Part of a small language model's weights.
Size: MLP 512 SwiGLU, vocabulary 2048.
Architecture: RMSNorm before each block, tied embeddings.
MLP neurons of a small language model. Each row is named by its layer, matrix (gate and up: input weights; down: output weights) and neuron, and shows model dimensions 0-191. Each number is 500 + 25 x the weight over its row's rms, rounded and kept within 0 to 999. Numbers have three digits each. A neuron's up and down rows have the sign that makes its largest values positive.
Before each neuron's rows, "fires on" lists the tokens most often at its 100 highest values on Wikipedia text that the model never trained on.

fires on: "on", "os", "iv", "s", "ust", "ass"
L6.gate499:513533499490519567505512495505471510484509499509475486499488538479524503511532491460489523524453526491498447485531467487529529515554485488502518487510508525561485450456510530509449494491536527519496504493546498469482549514521527496532503557506456514445521539515489479527473479515493479499517511495542519472486513527548494513496499484490500483509502454481494515514528514475463555519464502525479524491494554496539518509516470493497514489520467503530521465442538462483466517493539488475526506488477524480509515500527502534552517491472462498508517497498473508508509497503511529523
L6.up499:522529489532495494471499485490480483472506497497476495486473480523531510493512507481528483498464475505463535504468490467533509484512503493474476485517503556485517483518530501535457526488454514518499495502472516471514561463534545503504518557555508488534521482476504496507497515475476492531498476507511517515489527470471474490528490487515450481528495514511493531439518512550468537499483468526546555503463490489499509508441504471467468465472474475489536500478518501533471500538484513487534465463456457461496502461490497538519549506489521504522482462467490491526481518502517505507
L6.down499:497457500437505487488509525482474545479483476529523471529498516472501445516460501498519479500500496509512505522459501531529484495532514505472512532506543495467509527542488497514502524515508554500495501500493542508484547481473504508462495490517521494470498535486460504573481477474539503486497537462502475518497519512504516511537533528530499526495472508490494501526523473510488512530488524479463468478516488496471491521565479494479477494521511466520520503475480516573539493458496556493477506465491528514533478544437449499487551470503509478517512511504531498481500515488511482481

fires on: "ro", "le", "ou", "ie"
L6.gate468:514509521477487459540484463503456516474523510485522503472520483513528545513512518499532531446480514489501530492491486451524516483486494521490541538514479521515484500503520492566471494513508477493470506481477490459444462495524445509531522507535505505468514524485477517518496499461503534505467472453479481482494441463506479485497511504545455496510494505477503446495559475491496531524515447534469507529522546485533490485467488489458455480482494527500539475528517542497500471485523470484517488470491495525507500462522528515501521497517474496478502486469502485526521519512489483544
L6.up468:455498459447531495508511517480459458493554462566525498469547524471506511492530493483524498480524478528526486524491551511481488537518531519474459514459496516510510478536518461532539529496507481537513475523509466491493513503496488465469472505498492516486516500510484508472500522481484474511509476495472473488511517523543476514496489477487487484491542468480485483492502513517501480533526497475466490517466506468502571507464512466507502451515490504484467522495476494513529455466534485471487485517521482528534520486550528490496525530494528526510524503549517487507538503473433490471
L6.down468:470496495510481501545509521473502475517487472497499529516487534476535511518498521500505510520471484489493504482519511493520506467514520531507477464487475547494534470537501526503506489527472479546498530549543480531530518496542540510474503490476495494507541477516465482460468520558547449497520514481515544496498515444498528490463519488480512467469492474509461534511487498538473501463531535467503478477507479470552526502519517512484477482506502484509418485495535489521532457544471514489503493476471537481490524496478486497484516478516493462549496512496490468509499448512513487458

fires on: "v", "g", "h", "ov", "r", "c"
L3.gate225:476498533531536487500476521466492505471470530522547509473479476523502500515492520489464456510532496528518498495479476489489512517477483487503501522472513491510500527525484480498528546517470525490495524509478531503527540475507516494507484465517482537506492508505478524528471485518525512500535519496503481471509463450494544484498514549518474512512445481474518491496518480516468471462508472500511516468498458494556477463485465462494469524473507503528458483523477454466505529500533482506487502474499573485541519464479492460454533481546559531478485548526513487514534494527490463516
L3.up225:488507563471524493516493521491489484492515462480527496458477507480503555471479496483503508500532503493489536448524491487501464479515480477522512546458515482539481527510534500468561483456513506492517505532494519483524485459490493530463524474533431507508540464497459544498490480522504492507523513500468503488506463488499490499535534542483502507461477465465537497514551521487519512474466493517496489546522484473530473517531516486537520449498459524489476506515480501479506440514492485484532474524522497490507517503506507435454502505538526518505490534492532509501499495504493495534
L3.down225:506508506489528515498499560504505493474498518494442496485525506481507481492504465534526520557545495487533481498534514516503470555514486524484499463494490483489511536490516503496456461477504529477536507468546482542467522524495474480519576492501506451512475503523494478488526486491457510560479477494445521526529512504504472499466522483503537497514531509530478508509491558498510523513485480520488506517490531491515527494505514506518548493458474490521493515467482507514521476468484496460527472524458524508519489523503540482524423498468468532506514511513508545472481497453494509489

fires on: "l", "v", "ab", "e", "c"
L3.gate307:482476514517532488486494522502520461452526522482480453522445534494511459524460512508537513522451490516487515450499519509474483517491490469502466528483513516517478459500461524521512507483505514485471477530527493479484517503500511509498535480486493485516498502514486479463494485517520498564495504463510496449493518465540529501524495529525478509540471505557505503526489515465489495545500491494544457463528502452512457502465459481498567534509545498539491473476514519489508511494523516531529518483475495451539511521503486461519445513505486484504441500504517504496494475511472522521
L3.up307:462467481481505473490491537447506509488478477461550523441480556530533484529502530475469509495521520496478491475489481507475472472517491452507544525488507533477478503475511519560521497505501488535481491499510520543532471484539510542502481479505480523528540528531521542500491480494518477522544528502468520552500510495527546515538519537490514488541525499517500550490489486487510511467500488503527502467486514487495484509542531507517533495503505511518520485499536462521487438444508499497506497486502460486502498489476524503535515463511539512481513507499503470483498496449500511563
L3.down307:528536507509494504521532493465497462485486475558508535506519486478479486507508480520486503491519458551517477485525472467455486541512517488465567501484464478439480488505524484474530491529481502494559535502483562499488501493512487511509517497507539511444458502519518526517499541539472497482517477518468514512500492521482506488497533496485478539514481546492495522489491498486477508491499512512469541481520515491440511468521518521472488532548428479479487477513456494495516516483496502517495494493533479557492506523489524529556518520500498490451508513510523525519490501507495504446

fires on: " P", "ow", "b", " as", "p", " Sp"
L10.gate90:550496510510500508488501494464512508506488555511491542514535490510497514469555456452484481503543489512520508494515465475512513536475488486482438528453530495488489492529504510471507503537521501478486468516492493508470500540492492520526503519487542527488506471476499489493537475528478481521515513492483500537455487529487487446495494490507519435489499493498535504481499483495526483468484451511478511452478505482487524470504468506505530512493486531543428500518501475466482495517519521499548539485449541468541502523527481499530515503521471446479484495456522554489515467522504507504
L10.up90:555542520480472514508494490494471515522467517509518548534525497464535473511471513496485499532538516505526455526518495524496503515498491495529470463516473540498504511499482482506487548541518501454458495511513452486519520504465520525486469523482541504492483541498503504537549518485526462476472503511482517524469528570524518508484504476487537450521518514495511473527502503542494486489468482464450466526450492465483491466484505505509501473522511524504501480492497488488486522483540524532487410477528525518498486460487526477514496519525529514470503507458481484531486521493501475498
L10.down90:470528497492507460469497482522482523491485491484483492519534493514479491501599469497512521467492492582555536529496544476501512527484522486508513494519487488474467534495502503495480539525515452530487513538504514498497529540503539511513502542475462469490522479505498540505494536471520499518485538486512505516496497468502498506494491541507446537470481509519453471482497461498501527453482544530433507486521526481496499513503468442512515504512501498516503538501516507474528487536503459482484519472502489542490513544532486483493519480498483508480553484482502489529506506497492506457

fires on: "le", "ou", "at", "we"
L8.gate111:478533513458480502514463510531493481491517497477548488483454512479505557504534443494484510515476484542501455469492504495495499502464503500541489558530454479542459481520509514540482479496497537482466479511482454466488499479503496472501502530519538513525508521518472513487528515517535508517508470504533486535506471488532541484497486467494491528478476513495480525522500512501551469495539469472528526533480487540531515497484485504477485474501490529512517542510544503503522460503503500476526457491529529537493497495483494465540466453490489452533502515508561489450493472498481497518
L8.up111:484461501495461465516500476500462512475486490513544488469549468491481522487521468455487528528507508502533457506506507494485510517475454565507473535504482511515459525446513501496554512484519492486515518459524477494453516462505469501525424539493491505530470526483499489457522520450533498507478495500516539523447491537528520474460460514472503489487484508497483485470485526538516478467488476471557499530454506460506511481519552467464520511515507537519476491521513487494511513482486510505469494523507529501495504500481500483463498492497524479489540498502466488478541486489498484488
L8.down111:510504514508492543509458551522484502500498504501490525502456526475540536526486541476534508501485503486502489438491509450505503475478512505503459514522484524477487455520476515508527477512477481487506502497520467515506466513529506470508516529519508467522543511491449534488507484499546507498522490488470534512495463484504514470489517497479480485497472493551461532483479539486502507475469500483495496512507488524488528462484471525510450458539468461490505505473476545505534510478535493528491507513539543519501492495517517477552473522500461472464478538472525522461545530473441461534

fires on: "ob", "b", "oin", "ust"
L7.gate410:520522494540521489523512484497474513534501538495492511538516533537490497472492489508480513494467487499479501477507479530504519529533484453506505509482489497509469488477452525449520505553498474501506531503454484494488498478531493497536534492470498459483452498502506488534473499448499477465483511503461504492504512448535507545486433475487495507486501496461498478543499465485501504476512520462489560489507507509496480513493530502535487516477497466576531507463515473498518525501507487523493538496425500475485467522474506461464491490453472488537507499491519514447505523473525496547
L7.up410:516493509502499511532507484465498476465529523487486506504517495488492504497519501490495516517502550506472519517466510506543476514523533489508474496564454554531510502468459487520506495522494437504515496483495451490520494516463522569473521572447504499511496481491483483470516463461482509494499517439500472505555525481485525503506488467524486440533471512537482496512502491493499519508509506489499510545502483496519451462471516495477486488476526449496480527502501486490527465512530480515512507531496503540467488517512552481501494529494521517483477473513520428524492552521491497506
L7.down410:479528516480499515531544528514449491535487516476545481516509491494504517508510477489481522502526451485510547524498556522457483492521537459492505523540501497526518479459511514536497499514503529530511468467526535492469497511489460496509471536473477444489517476494515469487453506496496460457488469532490558540445496517516491477488493533468484529495505523489515482510469469486501463508463489516505485497532505515479529475507446473527548519509475508512484500530460474536450505459496485512528512505493477499525517522473493502470533502442461525508514513501527534494470490496475522484

fires on: "ly", "her", "ten", " both", "ather", "ually"
L8.gate345:501476455506485504462547539493517491542518492488504510477478522488492513488476508494477528505499496496476505541533504517481478478495527423541510520467504522511529463498514471503488491513483461519529499460469487477547501513481509515481502484500456486553465530475546441473498495514497479516477528474517573502529485505480549497523485489525499552468502509524494485512511498491539497490527503486542510488478518453478499474488525479486493435509538497522486508495503479536536512520530462460484543455535508504509528497537469482505501519495495545475487477525514465511526540513532491483
L8.up345:517525514520520505489487510505488509534492470494506498516499516517500495482513478474485549509441504513466502526537553518475479527496480467495535584536502501477523546491526477487469483493516506469495451491533459548531501517504514531460509523496500495497482478470520464471494486503496504507455510501500479515521476476469511493496505495506492519496494456546473469458526528484525527476519507502544508512531497456490461496527530498464467466500560525546497472503551468511466503490464482514494502443514540490534473502492503450523501526506490431506511482525497519486516495485464481501
L8.down345:483502503548481492497487495512535483498510510513479500499530478504503542486505512500501459473518509472495530489498510469513483498533502490524484467481486515486491502554520498535496483501525521460450558499524505523514457483477479516529485510535499412542484537542483475503453528543461513477536487488531526458493537477473525534464524510504539532476497487489518520472524498527501507504518484495462477485499493478524514527467434513532531489509507463504449463451494516535506492482493548509487450500499494471516484484449529509540494473499515503518494485511477495484477503485444492485

fires on: "ly", " also", "ely", "ten", "ently", " later"
L7.gate244:515481500473513511493562492482522504473491512526497492483527497473523476483525479494459538497556504479507497499518505523476508489508518505479524496448544495493468466548511534500487516494507505559504470509474498497461483501545462481516477498490433487529471468508522492500468485500474517463504560494494512516509503502516486502510477525507521475491489568493507516504472542492495526490513479500473523440509474483474538494466515465519475456504516484476458487472500524508517460493488522495448541505470523504507537520524456508509487551472485552503498482512500517527460516515436462474
L7.up244:505437506509539543492519533498521539491488531492546471472553494552476509461530523495568498484512459479476525517479523523511462496513544490492554514510521510511473500479557498513540488523499510530526468467496487499507500521541511503522495540506519469476499470543508501469479457500491473479526538491512485522486496505530478450517500522481485490504473505486476512518502548532503483471467502498525498449507477469469504493478514470502479489518506517517478487461507498542445497468503533483448499511519490466466483509447492472506482506501462527516477514522489525539485513476476514521
L7.down244:506504462575493533522502484516454468527496507479478465521476489511512504494489506521501469506531433522499523515501503494497494520483445534461503518486473505509505532501521491509499479544499520454461481505507493519508483509462508492488531477514535515530476488475518511484483504471526521554451523510506467454501484488457476549463521498474482512516526432511514528521555505467542516528518532508516491534485498507513505505522514511519508495509510502507465505529521493512526554466496482567487500474534508476513498514481501483472489472512546493514507543504470465452537551503529506509

fires on: "p", " Sp", "c", "ol", " M", " United"
L10.gate3:508490535491524523491512492469508513461476517483536543498573512510480508508528531509478466503543494514549519493507514499466460483477488452511516471460497464492503525531495521500487497524490510506464506487483484493491467523469429468507451466514479484511474485504513533511513443506456504467543486515478530483481523502543507451484477504515508503478504509490545521443490498525499500508495481506541511471478518496463521480472497485532475490496528527519478531492462586540484472486484472496528477480502478467496494494501505487537468499453490528448511512492506523506521516531488469511
L10.up3:502432509494463496516521467447518516472502540494511515492542509514495502473480584472517529531540514508546499506484489511521454477495526520534492504459503479513516511486509498537480534518512486457495485529510562498485501513541541498492505490538494471472514535485521479516527537501486526438484526510430513486500497513517462511500489507471483520502513498495503535537509520469529473485466494471502469458479502481493513527491490474518487474508522519532484481526491494522483500540472496491534504492500481512474479504485538512503451482533527487513498475486474530513550482538511497570
L10.down3:511487437495489471494480480494410513504517478496525518504515513477497501495484489485484504483545530515552486529501448508492548484536484464486507484480444499515515574530502465539491524508511482482526525552491544499541519492509514507471508503491478462522552518487515480471530523500520491518512498513470514491521481504465464537497473526488494486507491493516494511470502492521533501509503526474536484515491481469471474497503521486551508492489459493495481484504484478521473516458501461439503538492512526509464506461479465475472492485497530500484509495510477554542482506483532450529